python train.py --hidden_size=320 --norm="layernorm" --positions="rope" --learning_rate=0.012 --dataset="wikipedia_en"
MLP neurons of a small language model. Each row is named by its layer, matrix (up: input weights; down: output weights) and neuron, and shows model dimensions 48-239. Each number is 128 + 24 x the weight over its row's rms, rounded and kept within 0 to 255. Numbers have three digits each.
Before each neuron's rows, "fires after" lists the tokens most often just before its 100 highest values on Wikipedia text that the model never trained on.

fires after: " a", " B", " A", " one", " O"
L6.up166:148119193157156149131082113145117130140141131136157122105102121139117147147146106113157126136090133096146139105139131153115112132124093146097130159129123142148130103137133124162116185178118123138120102127143079078111093116131086140125108145141115174105083115151106123151097154170147161174128141087165057144118126148146159150099145098124182109075128133078087147125114110133152119142110098129124155160114120135151158107131132142114121089135083118136102107128151133128166161146091091095132149166115109119129137151142168128119160149098167176158125165099077144118129108116148137128
L6.down166:111125097096133132183174126131100129112123103155137120155124117101122167114097122135103155135105156134131139145112151090111115124129161138141151121099147143199125156129125160069108101145123122086142136172112123130113085140112120134099109111133127114126145132129152180084142142137126120103143106156111154119128091164156056079193100106133107126099147154124155108184151152105140124155082107167120117123103169103156134149159104107160153103150162139114169122136095144091113121137109149099129147131092123079118139147115113136110114155111142087104076090139120114127146139131114135104

fires after: " the", " The", "ide", " T"
L8.up674:117135166112104144097125111129148112115156118175137142141105083129145131152175162122125134129108096092148115144138170080159167112110152128183068164124130157116137109151111142103139125093132124168120111132146115148147162125108187115193124127120103134174106184133128148143132083121129119156131124135156122137151129142159163117140147121121123095129136114112118116120143139146124101137147122087129136112136127167124139137116099098116117140125087119156125121173131101110126141121154093130113106151103136100157172135100112143147119147051154104154130099136133147136093149117136120085
L8.down674:145102126146151120141141136131077153139142131143082096118129194176124119146116134136138142081172118139119109117116127150139147110127101093118160117116106143095092131101137136103105113133134121084115129115111174103148158151143161116088114041130105079128157112108140143097123121126154114169109101093104140134099098113059154131117144149146143133119126096103170111144153107131090142113125135138142133139109124083125125093127146131152125098154109105168180125127105154142126113125133152130123139120164145095131150126129096118116143170148100153170173179128134095130169141129134154110

fires after: " M", " L", " v", " m", " V", " Br"
L4.up452:088141149156116139147142132100143132095133122115083131147122163124095092128130119139105157122100141128113083163132167131128148121165141138110137116155171097100113160100120126120100130118112154130149128117147133046138125097162102130146140134098121119129160153125127117145127152129119152125132142124113129131139163133107121111102154100101162171120132149104067098119089121125086158107090146159131119117157113118052162125146170148124091126115050137125111143110151106111126141131133131089108112131131158131111181099120141130147125119127149143155105140131100154109109139153143155119
L4.down452:173088127119162151102168143187116148146131147122123144115173134103162160146134090111126124112117121149124133113160143118168104120109083116120156093125111144076097127148079097105131139154121115132127137119118118156145119158112102127077148119176165133140128117093109116137126129086152097121120137132109151140164104152139182133117140124142111127065118135157182108109118071158134101149169168138135150088095125178124111096120130135134132121109154149106154119139101110101139138121119124122077121117119156089144113124105127119142141135132111135131168127106105124140144147128111128170

fires after: " l", " P", " N", " p", " me", " one"
L4.up406:142123084082104111157094127118136186098153176165081144095148123097140092127145126127147152144117106107120093142137139132115111108106143125118075122106126097134100123147080162134100144154099103124144111140167124131079119123102121133150097173149107169133124137149146146121122128128119144157070133152137116166117123145156179092128140165112143132124118127131134169129166099126106143131183159132134087180113113109139169172151111166107138132117109116108160122157163100115128141103103145154096156099150116142160086155137163113120138104127107195086108135174087105111112123100156108135
L4.down406:131135126103106110103127160192124152105112073114142110142151134138181129099136126110123120145110126154136098118106129099090152129138124151100144127140160155130147111139133111160127111104134175129141156133118154114155084151130149093102116099126130095140134134095120105159127109176180084187178108142128168102140162135118145113151139111135131123149185116139129130141105157122128107123068136135137140097135138166101146116103144097162092160112115084131133112142113170144118130134135111128138150141156128098150117104151123117116121094144143089149086146067174145119132139131126155157

fires after: " v", " V", " T", "V", " L", " H"
L4.up1050:096127125152130158107147130108141087133095180093119117117103093139135131127130102135100177128117150143110130142118112117119122110123097136158109115090126134122135118117064178101126085122083149150127158122158190112110153138127122126131108124125173097157120117152102119120141121120126105139147093121154121122098083128118116097125132142178158161134131145128126113126097170153163104100097119159100166144149128118096102123116166111135095138115124098136120143146130071110206154158139074155133164142108151102085150093067129123104148136128097156155129139107147194101159135171104144085
L4.down1050:140121098120117122182139138171114126101149102146144141123141155146093129089103141094121096131107086117102132110138137151146121124179183139150146141125143128131135146168144069107186109175148123114122126134132145127099121127134123144107173168149081090068127126128174125134136144103101141129162156092127122152148150150198151130106097109074078114123144132118129118171139161090073154152127096078145142130129139130128116087134133118136157134132116155102160147104132145122055111126142128127091116093106111116085130168164092146129100180138133115084132114112139079133110155121143066146

fires after: " the", " The", " K", " a"
L9.up106:114109082164130150140147095101141127148140142116120163117100097156138152164136111162134146112152150118175169159144128128138126119153132123155094130086082100123162123120113117143120186137144147090099137141183141136141129105122134114152120139140154137134115106096095128153122142132104163080144152084144135144127137106115091111146151169137090080140168136101142107128145140122127104120110125145152136099075142115107101103120110130179061119163105151098146129128100108155118111124150070104117141117143133127152167120139120162140121177093160126151110110143110150136114098122147116156
L9.down106:139148134126115133099071108148129093125109137142118150126145119186110097087160093124134137166156095116129165101118082124135137139124148134108143115130171120106133153125129119141110109075102116168128135044122139131118087129136118108122139138101113135124158144115163139106078097117143124138138136162148155105156131108137108163128099125117162147122102117149113146102142095125127121118132140136156108163152146126106157108146131111133160122079112101115141088120156134109123105124123170156114111157158112148149087126118119127113110101157134123123104141165101121094107163197092143061

fires after: " P", " O", " B", "P", "op", " A"
L4.up240:146135152136109112134095156130107139131134170144179095120148141117139119141141112107151126164150115152104131063123153124123113145104121168159106103141154112122121139137086131137159120144116129127112148128113109147165130154117116103127147125094090137091127138129144139143103146131147150113120126112129106125135113137112137146116172114146174179119172073162097120141127162133108098143077136053151099096096148118159155101126124102148111153124127129127151127134132171124154136143124116096121138121111132129120108135115115134128162170097174164106130117083092138178111157132147108110
L4.down240:064128111101144175080160101110117142111072151111121142136120104080124132083105153140141129099112117149147168166083079115137105143154104123167175148114133130125147102149148113160133132127162116111132142117148110083089120089125099135125138082152161138136140118121121182134114117121132100161143118143101102124161109095120131111119082189079125125152102179110154145104167118126155168092148105161100140160155139164074119129081137139115111100138136144142117113138124100139121114124145145137149100127168130142121132100116125124116128107129076160175142156112142136118134088134123130176

fires after: " M", " V", "C", " C", "B", " S"
L4.up415:165120144136133138115156077095176158126148150130132116157145136107110080154149091112151140149095125117139163134098171108134136133123154119142127083125123158133103091130168137080127096127113096155144144142121089111092117139130154145134176127106154114092128139092135064136171123145145086153154088153138147116166096131093078114128114070106128128112163154110166151118103083095132106138138089129069163090128100100136115144150147081113107150122102135111132121158143115144138156134124139133122094170078156120134111145149164148118130103138117145149141121105099122184082080060136153121
L4.down415:097168132162145148159109158163137122137153138135150141140129119117147137124118160111144134117113092163136077086119167176134108107114074138133130167108124146094161215173121142123113123116117114144124144133116165170134121138137150095108094137130127160124134148137103110135146133133116164147131158142093116096127130119092140152087165103117123114095086098127167165124120161139131139129153163110132081138115189158151110132092071182107132126100138123150110128107106119127074131110121155130156144122162132097113139141144079107169108136101122124113131112107156158101179133168097112145

fires after: " L", " M", " P", " l", ","
L6.up1214:157130119114132113128133106085110107100127120136114136136135116161125121138127118110103129167123085134101087113076135150204112101086113134143105142118145134130086124084101098114138133102087125149173142154137106104097112162147122135147119130182060121096122140118152138152091103160069127126126145155119118125140143132144131145135134128107173151104166146196120103130112117150114146089143131144150120148112126129146141139148126137114143130168153115104167126189129110096118093168121107128129107115148142157122156161111113127134142145136082132116089118105111144149118114075128140108
L6.down1214:119151125121120114104136144128122149149121128132121073138107131126118113149159124149126158123191147137139173124156100152113167106171105140119109157139157109126124148155125116118160129108204151072116096139107125140162192146123120159115110110124111116147136137135074117133162113175120119132136122102148122137075151115084125088098124113128099114105104137126148106122092138092109136155123107117170110143122119113136148138108099130153170131091150132149134158074125119134119139123102121124131130120147132103172072101188194152115129117130114155130153107135124102121144107182146105154

fires after: " R", " L", " N", " M", " al"
L4.up991:116117116163133121124154132150151131125149137146135118161088144117111096101097130122125145075070107095157133142106136135104131124133104136115101129103158115109120159122086124125096126101130123149175125149127170091103137160092106098116152106160122124165149175158140116164127159106153163100117134104115123146156096130192183111141119121124130125124128122114108131109160117064152147112141130108157136116098129161136089165145171130115128137090105131162133132126140119115126138150130134128129152083077153119131082117076150175124139144108161159111110136143139154104098138113117154109
L4.down991:103096116082135139130110119140117123113149156128133114116159145110119179128138120124127119153130146135153120121145103078087106133123137110160129126134130123134158126134156165164109103141173159133088175140168126144109083092124177135130087137166165147116095131097094132118086113100148102139119160149132174112142124133151117155078126134090173111119124149124143127177117099121111145124139154117113136145141119127118194111141096167147169109131176132133124105148089188119121141082160160129136102153148098088120075163100172123102136168100130111116108140126138124112125091094111118127

fires after: "-", " \"", " is", "ar", " one"
L6.up1040:110188087113093125086095125088168124116167140119104133148158138165124126134141093140145083106123155127147099116121146106121120092071150141112091138132107113119166083114119131143147141136154109124145146141130091123133120129112141118141089098167146134131097101137095111136140100111174135124190147116073141102119139112106119155101127118111094154082143116148152117150139104099166160155129155110154122111143126135088179098171141153148106147102132144107149136119107120171162093106147132118134167203160163163088145097122167118100121123128130132132085133152107114155103119117122129132
L6.down1040:114090157141142143194155166147108140158110120118138134125139128128117110095105187106132182145124143136103128141102113123129122126160120114151143107125172122146134119102114124102092113128078130130106111141120167102160116115145090167137141163089120111121115171071141141102128163202086111093087117097161098097142129158149167095141119133158160131153123102095106110103128134134098123095110110130131153160111091126161102186088137113134129141152134141149122136127153134099103132149109159111109144123101112096143097171127095105137140106133136124129142127121165144102135166136143119133

fires after: " B", " b", " F", " f", "ai"
L4.up157:164158114124124158144146138138149122123100129125169103116116142092119118141144135138141143074139145128131128138080114132115098158068103102149129140100153159150100123102157148155132166140093118127120113149103146136133119127110142175108113147144161161154123181157127093140121141117154140163178110071083128145132119086158099110137108112139161104163086115098142116144103166110137117140111168130101124140110126093139095093099127151125116078124126159169129106118112109107110117136122123089142136147128179095161111129103094127095126156167123144153068182163124193124079123132132158121
L4.down157:105103113133121094118085132106114134121101126149115134106137145118133126119112121118085119190100116124146140153135092135158126118133152112107130110115111082149168114143094096137144126158161128135170151088134114126115125106137120097127152131111122076140103077115148124100101140166129101117089137142147142122159119134119159150119136144123141160123125142125109125118127092133163153107174098141150135151131125152141129161124122147143150134101130121093138167126164143131159114153110088170103116137147083122092161173145177125159116138085113126117170099088121089184170153183091055137

fires after: " C", " Mc", "C", " T", "."
L6.up1161:127144122108122139100109109132122113125089128117135138149125125119104122125069063109121140134109151117089090120132131136156147123121107152121122099122128122165102100124102149148142094140130125120144166044107139121102124184156113135159082171093127133127145125139156152108103061110150149111144187144107119069099122086121090112136154169141170115129163102111133121163116154145161100153134147115067136146167096151137134124156103136110103138125111097175164119119139154116148143093148116138107110117135147153129127159140159131093135126132144118115102139129129126132120141145122154117
L6.down1161:152111123143125110127140155073086152114122119117061100140130138136134139106143121139140134096115173122103147111134163149134092173120139114148136110118071138139115120157114113136129132089102154147131098143106128161129140106125120117117164159162106056091137147153140092142129192148133145146126090131150141182097157117161190105139096126147097125145109166153175141108155127110125119166123144137159126136114144173121123091162131091122164124121116138117134116137106116159103118116136134105156159152105097094079109124058098138147158103132113122087148137127152113122132160130105108128

fires after: " f", " F", " Res", " sub", "ou", "-"
L4.up65:130115089123139144119133118118112102160127172118145089102136093146127127136160152131150128125128167195102129092159124102144133122140119133198103116094105155098104125119147155167138180146126127144087134169105095145135141129128155124128110154125100146112139095085116102127084124095152102107144145066102128089140141115087121181113113115076104156102105131145137145108143155125124124100134144146113115133137113127126079136128154174149113126126114163136121125138161160122142123136136091116170081102144160145145122151125080100110118101120092140124083137141146114137150156139095133084
L4.down65:142127128147120070177127101113141145129109100151135131111129125119161145130137095108142114173106075117156129116141102169171114154112109142089109153137150108145159181162153123103114130111114152166121127116124131120111135136133117123089167155167120088108109075156174169115146137121104123116131121148114122176106111116123147110161116176160132111125176145117147150135170078121134169119135124120125146108137130115138145141133092131086139175127157088115119151122125108141165172120115130141127146163113129131130089120126175149131139147143146103103135131127111124185169116122151160153

fires after: " ", " as", " E", " c"
L6.up23:061124114127121111125153099128152104162106144130139087103125108160142093102105112108128165130105147080137162125118148100101124124129145128152129132140107119116113097094103169159106095151110099114115153143137124140154130114137190134156123128115174136098112106089098152115139108131118104085131112157078127098103121113084139136162151139132123144094143155108166168114147161117165162153128106107131150139105109143137152175139149140159117147153108127120093157129141108104145158125155131097106135147150062157129123122147126159134116139163132125139116105133167143147127096140087150150
L6.down23:188130172135138131139113126137117126122156119114112154143136135139115136146154139125118098115145134176141105129142092143114135147162111132131134128123128117134137128124153117103142156114158180147134065132079136108123099123140128110110125166123106125116104116135104100156140135101121113172155120111170142148172122150173080142125109083087115106153116117165104173137132137130112118130114143120131143106128152108104072057122078156090135137083117141157171088112165136123107095130087125129143131091088144132096143122149143108117151106123145130089137173142113129126125128116154130097

fires after: "\n\n", "\n", " H", " S", " \"", "-"
L4.up819:166124142080139137130118143115113119125109155154118173127128107155112079178085121162157111137136128146111143071141092140131122100077119128128156106089160144146136066109117135162139098162139121166142160156116165115115137131101091129131122117157133141085131117105161096088107122109115091128134123141096112115115169116065143138176142093075145117119106172115157148122133090097138145123138110121128162105112129126092126104148091127180144127101131168144139110180098109148113079131138144109151120145112132103114106131106126161108108110114134089135132166108119080140123140141126119095
L4.down819:162123147134148108132139111131120148131135122126116122118121155161123125118122150102100104114169128126121128160117117154132124140089129159147104159145158119141113123075130135154102114108083125092098093138116121122153121102122093170075116200155141096077093137156128122094145190126118115130095127104130129120131100159145142119154135160118168115157151124081161159135105143097134137139113114135141110174156112134170129103135107155103098113133122141139123108125118116156130123127136065100116103147136120088078108121176137165139151097120136138078130128119090124120151184131181191105

fires after: "l", " St", " Fl", "r", " f", " D"
L4.up495:109115121148179145120131105132186108144157148148153153112124141136106103170139093084107109124093163166172107168125125137124115113097110158134117144161122145111155142093112115120095158096132138104175105111152113083156143125100111113148132146141096086126171080153152136139154096132102105110162135123116130114112122154130066163109167113148090128106121170131110098152142157164146150177125141150136095151098106130156114120155126095119134115134154147097135148146143121151095109121124123095178141121163124130141142139142113109105113105131140084084130153114143186137132158116132135126
L4.down495:116128135155115133113113142136094170090127111143121108150138119118156162119139146133142128124092148111116142158111102093153128108136184133168144139114121128155162122137119123100109124134128144135129168155102160170135114094148132148128129111125141162145124134145131136135109138155123173112142128165145109133105117120162169170135122151101118119128178118134145152137170163118112127066109133129135163126132141140130110094097124096132121143092077161145162136138121126110152166125144105157079114125135123134184073140131159107135113181121094173133090106181081111072145100112143110123

fires after: ".", "es", " "
L8.up145:081175139164136200146169120144158149078094144095158117104120144122169129084119088121102131148108127139100118126157102102135089125091092135141154120100076149111184067148105092130132123122069111147148133119109153162109113127120107103130094107098130122134126110131083158141151128108094176138103100135179120126127138156134129156127087100132121140112133171140146152142144120120165111145153160110125136128098144144107151145146097152156117146158138135118129140175119099106074135146115130134132152102099131104144135097135090203124094116145111134176133081146090138148154133113144106101
L8.down145:131124092150139167093115119133095129120147116172136129082134106095149099132135135103166108155128165161108128119138164106124105111133120116115101136148142111095162157163142153147144102104121131141080128118145092100128096118144140083099107126101066167128107147159137150149162129135130128084114108109156149160161149139142125129138126169119183146142124160121118118139102089131098150153120153091132079170147092128149111141061164091134115085122109160104112114143124098132152133147120119149128077118131148156111113181135130091114177153127160160118141112123113138098133148118096169145

fires after: "l", " f", "g", " s", "il", "el"
L7.up598:134114107135152114110117125128126112119124116173123125151146133120142089165127140123118131152092131143127163146100126139083096107123144104107101126149122148103139129136131122144119102093116144118157097097103110125116101104125124133120091077102115085082098163166103144152163111121127126094135158170141109128150088094124118134073145112127131104173171163105097133127131119078129153077142147111137115119150187106120105109132067108128154170105132121141112165154170171157111149086146102148144108123155109100153113127160155109147128113134129105131105167090112148144169133111135146190
L7.down598:137157148113117160131133155129105099119147133078174123139120136146102178065134121120155124141192146089124112116106138099160135144153139106147131095106117099107119108082103124159146113169142157164113146135179117140150089163146083148158122163106166120129124114128177099119109132105148106133115116101129196160161102186090146098173144136142114158111103146120141120097154124173156068168117129107139160137125094125141167130102124135115103113132109113115149101127098118099117107151092107076113131108150133152103147148108116106160151105087123097108152120159158155104112107102163080104

fires after: " b", " r", " g", " cl"
L4.up134:087174119163095169109119177135151090137111136112145139157133128128104107137131132159099145103115103119105119135155090174129120140138103171134173163111096116107129131094118134123154098109099076132113117154104147167159119145104133170130155105157102147101093125070131123103113161163165122129139143055132124138135073117155125165085187089163135118094130120152140135131112116139142104087141151126106179112113132141123117142102151082154180129137139148121082091148124111134095177136147156166120108120081156139156114127080128096124149144151108167186136111082155130123146120119120165162
L4.down134:136103167112147118140100138152187134143104128140139152128129113096137139107133146117147138173157147097157123083141089139121138121143120143128106095144114120149127127107162160069090159088152176155185143089115135134148128096120132099120111147136124130163108123153132131179156117109159171137156108105088103120099123117170182134148084120110146121073080122111116117163121096120127087117115139123177122153097100153149090114131121148119118127072103141112149082103112142116101076120099094145161118125119101121109111120143127076128104099127120126105116118147134076156122089150131119143

fires after: " C", " P", "v", " L", "C"
L4.up127:125156118123164198112127096162064154124161111130142169113174139111154097137110158092147119163136130091134190118082109143118153138150143150123116128146133135140112109127128121164137094114089109143116174150106083114147132142117136139074146129120143096124133138115129113155122069087125117107122184108138137108112073118180148107098124113146114123109138079094141091165105108124112103172128157119098170115120118142087121088136132104133090127156130131173146152129144143151159137146130095120105147128189083125134029158155126100140150077139143139139153127172146135149119141108112145093
L4.down127:163102080155160120137137147114119114149132145075139168175139144137111128093109127165121149143087107115096139173112114101155138159099162096134100113142133112117140121104118150136130112133157104100102099147131124167109130161127133160099078138081113141129111165159157114108120135073159140092131130168108085143145119150135142140132094117160112111176103143095127134182180103139118172138109112132173102138137156116089145126159123123119176128099097113124115130135108180180145133102124109157121113144112112141180120122102174126124100165146090167119116121132100086073116087090137154127

fires after: " C", " S", " R", "in", " un", " Un"
L6.up1106:167121147116162139117148120128124140130135162158104127134134136095160100130159130116154139127146130121174124079134135124084140084133125135120112143107132093124131142151162111109113105110149109139135100114122096147102136107110121118087168163127100148159145103154129084108125125189118044133123109171130127128147163101090134153129104156091101106155123097158101096069090094147124141124110094146124126112118174130154158146146136144121100099114142116123157121176149149121137153115159126088135076108123138168196145153095120111143149081122108148125164139134126084136142135102116137079
L6.down1106:057080147101114127157163123144128136109110177129141154137142101136098104123084151155086099093136120122121115143115118132148133126135126108108138135107142115107108115100109121107145117127102138109127156160115140148139125132149162110114145120161183116103149110112088105099146115117118144149137098163075119097148130184126107147121119106123181106100133159147175140142124177076106115107131135138136128131108137112109144111092148123122178145110143152153062155124142133108071135135118137150144165123170124090119107146131113124119099111153089117152096156136139159093139178178111131151

fires after: " S", " f", "iv", "ac", " s", " en"
L4.up919:123128103094117119104144137156097099192145137141145159173158173176155117101121135115120129133126157112165125115131132137141131087087142126167169142128119150114104160136092110140155138184108118142148113129107160128109146137093126099119098122149131137090144128132148111102112112099116136125110113166076109103152163149136088102152155129135130100146160141153152150133124125150154154090131135140151103147127117121083156123180110134130112096171103140105094135106157111130148124130089121077086106110189095167092151092100110132111171124134093126131085146115131132108147134150157177175
L4.down919:138152181174144142153120121111161156079127127082138135148119100101102095150113111111102098094128116142090143143151135113160151180137141146085071114162139123145178104124115170121118136086137151100127160123136105096135132114132120168148158135132117098146140071168066122146149171141154099121141138117166100133048096120128155145100110138151127103126102111143119131109140146136091093146083147117119142152140117119159123128088137124128142128126162123158118152126111148116100126155131093126127133158103139092155121158147146136135096152132152107114151098140144095151086125124104077105

fires after: " D", " C", " c", "\n\n", " p", " d"
L7.up211:153099108127125167123173103166175118148141138140122082139133150092132149124112137089154099120152120079120141142114156091121139174102136071132103110093143094165090135119122116130161131084136138150120100096119122143106113122116129130182096127149139153124174075154090114106124126133110162123143141135123128141129126156148131124148194131152127135106119156103143111171124106103149131138147149147132149116132116149169157143133096128097153133166148128126137148082091105168107146137114100150088117154111081145122119120102138073066117137129105131140144108131145127157135122116148112114
L7.down211:099085169086115154143112167109121137116124137131138130148143145158094154106124134120156088128125145157132125142122120116133110114144136149141128115100152119123120161107145118152085152189130136115151141129141128132127137089164131113122132129128132097109107128127138132165150109125093115134093110088123149120134103130106175120122073150117124098104156112098071124139133087119136136135136094126125131092107155120103138131130113117173113098125067142120121100146129185082194132195158155105160143148131166096088111135170136157168111104110123124087098109138106151110103177128121121088

fires after: " v", "-", "om", " the", " b", "1"
L4.up171:108119152081111092137145105146119142145133147084167170109106187155139123103119134139158160124169080119109100165136119144158153122107110127120111126070118167089182096156175119118163113163127106149123114140135103130122169122144117114148139097130132140124115122083140121125138131110151125104122122047112154140123124104097123125141126074125118131154125152096136153155134101112145107114152132213143125116117149140113108136124175109145139133120157117168131110125150163147094148113125177123121096112107140167164116067099177090141143129155155190142106097111121147115148154148095142133
L4.down171:143148098147146131151122157096150125147121141141103112156121071104166133095114114103132129161114155125177119144118117127090128104113114181168136160144131135157127156109099126134132116088116094115160189132144131132153110093098127154077133166128098118149122144138104119159138112137139155158131141184143135084105121102154144137117143189103176142149120129132141123126127147164123166112124132085094144127131095127117139107099082166123158132126115115163138131101115083130176109154086063099142121109112128117090112148148136168139123119149140125147141136123151123116109103123132131123

fires after: " p", " g", " G", "end", " C", " ad"
L6.up327:116083085147116142128124141135156100150098152147126110143110089122154093095086118092144105112181181079116133099157146141159107147111127130146149127155138143133133129171113178149129125098167120096126132138158119130179096141154119107165117087108092128114186121121131127143177141165104141127151096163165159084141104111142093099151128126114156141157117109168116139134144105105132139177119151171171087123153121147123159143165141155141091141129146154125113144101118150093109126125113178094123103154118150105143123089132135097127114141125104148118138108104136149136124089125129100089
L6.down327:135142166131120113113203161129136105143138118111155139101096161088129106109128114114109101085159111163133114170132109106097131105121102156080092165126164136111105116106117072096117144112082099132121102122149129096115131113119127172115115120138142081112125126143109125145108207082193100117113180140136139110107144151139114152119107158144117141146127166097162096143141160114092131114129101142128142104123115133156129102123127155101157117133112093143135088146173159161168116125088097145140118144131125158120120133129108149129155108109128124124134146169101106134084166134112117191

fires after: " ", "-"
L8.up754:121143117169105095137132146144139141152170127072107135116147132116118144143116143097127138128119120100123148140149120085106114158150141127170163129149128138100117138138119105141121126122127133150157128131131096137138072178123131102106154115063123130173131104153146163157125089152114139133105103177124101099155159150132114114114155124125155112126159159154136188129108113138140128174126163103111103136123091128141147141154125108117118140110154117133123129152128102108172104140145071143088132149107073104146134112132164138153167112137124087131121104163104133137128146110110136153
L8.down754:139104155101136156119121171098117140132103112159137105137142132181107154091155119122146098148116067132125139137118128181133137119147141122100143180069141106136112111126124158154132142110125145088113127129120144155113192102123122138125105163178119165108078134168155121073123189139129103092127112114129139165137181098094151121146139130138135111149153107138124098102130113155113124138099082153148147075126141149107108106124159188139117108136173112136106166130163164100087147104133152105130159092172126100129081138157092110100103138125108134158133129114122117106117139099106127075

fires after: " sp", " f", " w", "w", " Sp", " s"
L4.up238:133131159132134098162146101124133176138127129116127150147138156112142121116156163092113113105088133132150125129157146095124156104103101147125164131108093113099114099125121135124111117110132108113091104116129154129113173123120102128120135113133097068105135114139144135059088125144146120141137138064100113122119142149143109149091158150104132143136173171088137143127125103137099138124155131144154139099123109159120098163103085156139136157096177117110116095157125092150175103145136148086119121135146129160109152117083096140124199143125125150124131149135173117094131111140127112119
L4.down238:148122127135146099133092110103126107144127117105106143111138125110102137164114146159112176118092105120129143095073138122179095127153143088111099158103152108109123095104152132168151122165126129118140093139131176129116099186127167125152102128105105146145148080143153154108110132096102117156131152128158168143160098082126113127155156121105135105160101172169134171136112136166109141097126151155118154104111143123141132157132099135162097162110126147121121140123094155132132102124111101150092128110124154114181155101170159170110117105125115143153112118125158136110132140130060161122

fires after: " v", "fl", " d", "l", " V", "-"
L4.up33:114076122096167119137160143121151137113128147134128180153115182134086126134148147110132108133167104127089132110103109150099096069121121113118130152095171127141184133108130148115129097136139126112078144109114116122122128110140131179138103104083108120142130095116076092141117090134144154102134126113180091139119084149099141161148135121133137143150156102115108149111116093110142109122102167140135129089126097126147139096107117143139133167105144119134155173120135151158126154112151142152138104124124136077098126138149177121150139121152115101142100145128109141095134142116081128103
L4.down33:139156108166124131145116154159149123119119095094103087137136109147172127120081127142156141161081103171119118170139141125130113128165105122135115129145087141124114146140137142085093094095136120156158137129145133111117152135125135134137134129145158130112171140110141141133137107155104127137106136173130137091127158112139123103120128106143149123085086180133157160116145182143089141117126144118127134119134160151145145143152137123073129127105085108147115086124054114096136098121036151126091150103137151146153183094117140116103106144115137150131152131154108138121165123146150155140

fires after: " l", " c", " r", " g"
L4.up124:116129136148157109151121067130139179119094161111147138110104138131126088175151121147088126123141121106119156120114131147148125166159110120128095131163147114140119152082102106123132110141165092134113125093120132111141149134088108115138126119110075146139126121136128098129127107161164113123110166119140098160138096140138146112097157094128149104166126126125104125161139123132124087115144198140169137097172179128146150158103089132160190133175131110120151092134130149120141166142147137182104095134143118147143122112142160103091109086174120168130131119146130102134166103148127128117
L4.down124:115135140166122127077149157130131134098148141078116131180110152126095124152099127090160101144078151152152119153110172123125107118100121121156128163132120130171150135070154159163121121109131164122142176165112165132157121139124141124131151140128180132102102109181119150121138157131138113121145073154121161132081120083087110113155137107124113132120103122140139148123101154140164161114161136106094138143093129170170144105148146102146114095102160123124120095087113098140111123133134161189176127103155142119148133126099132159131153162087179132108113132118127166122132132128182104156

fires after: " P", " K", " p", "fess", "op", "k"
L4.up903:185110098124158104164103126131121166098105108121102091130111139087156136186174118113158141136108137141118134104133100161131097163134174141134145127128171136098114135146097141116145142127156141139141103167191074114102078084121131136129087123150150129142156163166119166127132092127117157121131118136104088149159075157069164100156086167125120133124131087122132144120121129091139131138098150169121106162089088138159153115143152126160150092128144168119142079128112103186139142116132073120154114139131143126134149133119127134118165181149082175103134135114115118130113132101125134162
L4.down903:117140148120118152118160131174130148178105122137149143136169137125111125091136122092091106119161127145146097136127110127169114134135114137119147150109140081114099111102120116152122164126138098107164129086101145100157153173122127061159130097141097150131126157098137129159129127191126129121133134112104139127127153117149105139120162094099143127140189139154135104173139094115117119116106073093142158091148153111126126113132129127135132137133113077143108140128135087124171133146119148138094144106084133132152088108152140131159113092138195084136168115147122122125133149092142124111

fires after: " P", "ab", "P", "iber", "av"
L4.up996:097127120123128124106104145204126072132153128100168110124124141153127120129138120160104114101126169125105131171121121088147152119092143122095140119140139135156089149161111171112145113102175152122121128139176124132129126125142125117123145134121140135108108134104136105159160094121173127131170112121180150117118071114160101108127149121147178157127112108141137148182075067120135129140136129129150160141129151143112167103134153115119168156111144090101108123117116124134112134129140132072106140140143106135125076154135130152114087106094128159086142122118141155118100132134139080125
L4.down996:153093117130128111142114082136137139094093147183114183157114143131124116152138125122161139132115142128174134092118136099151092123131113151130138131101122110117132132120153086165127142144114109118131136160089176119141162143120164167096124122139158137167112152144116141076087147126107120139096121154115074123115156098110151105143111098055109110096154172101126121119142126142123116092108155145114125113113132128100132132152127177137125128133194129119157110142112138111154108118114138150162124112118088089152163106101113139136186127149124117149150097097145120129148127138125173155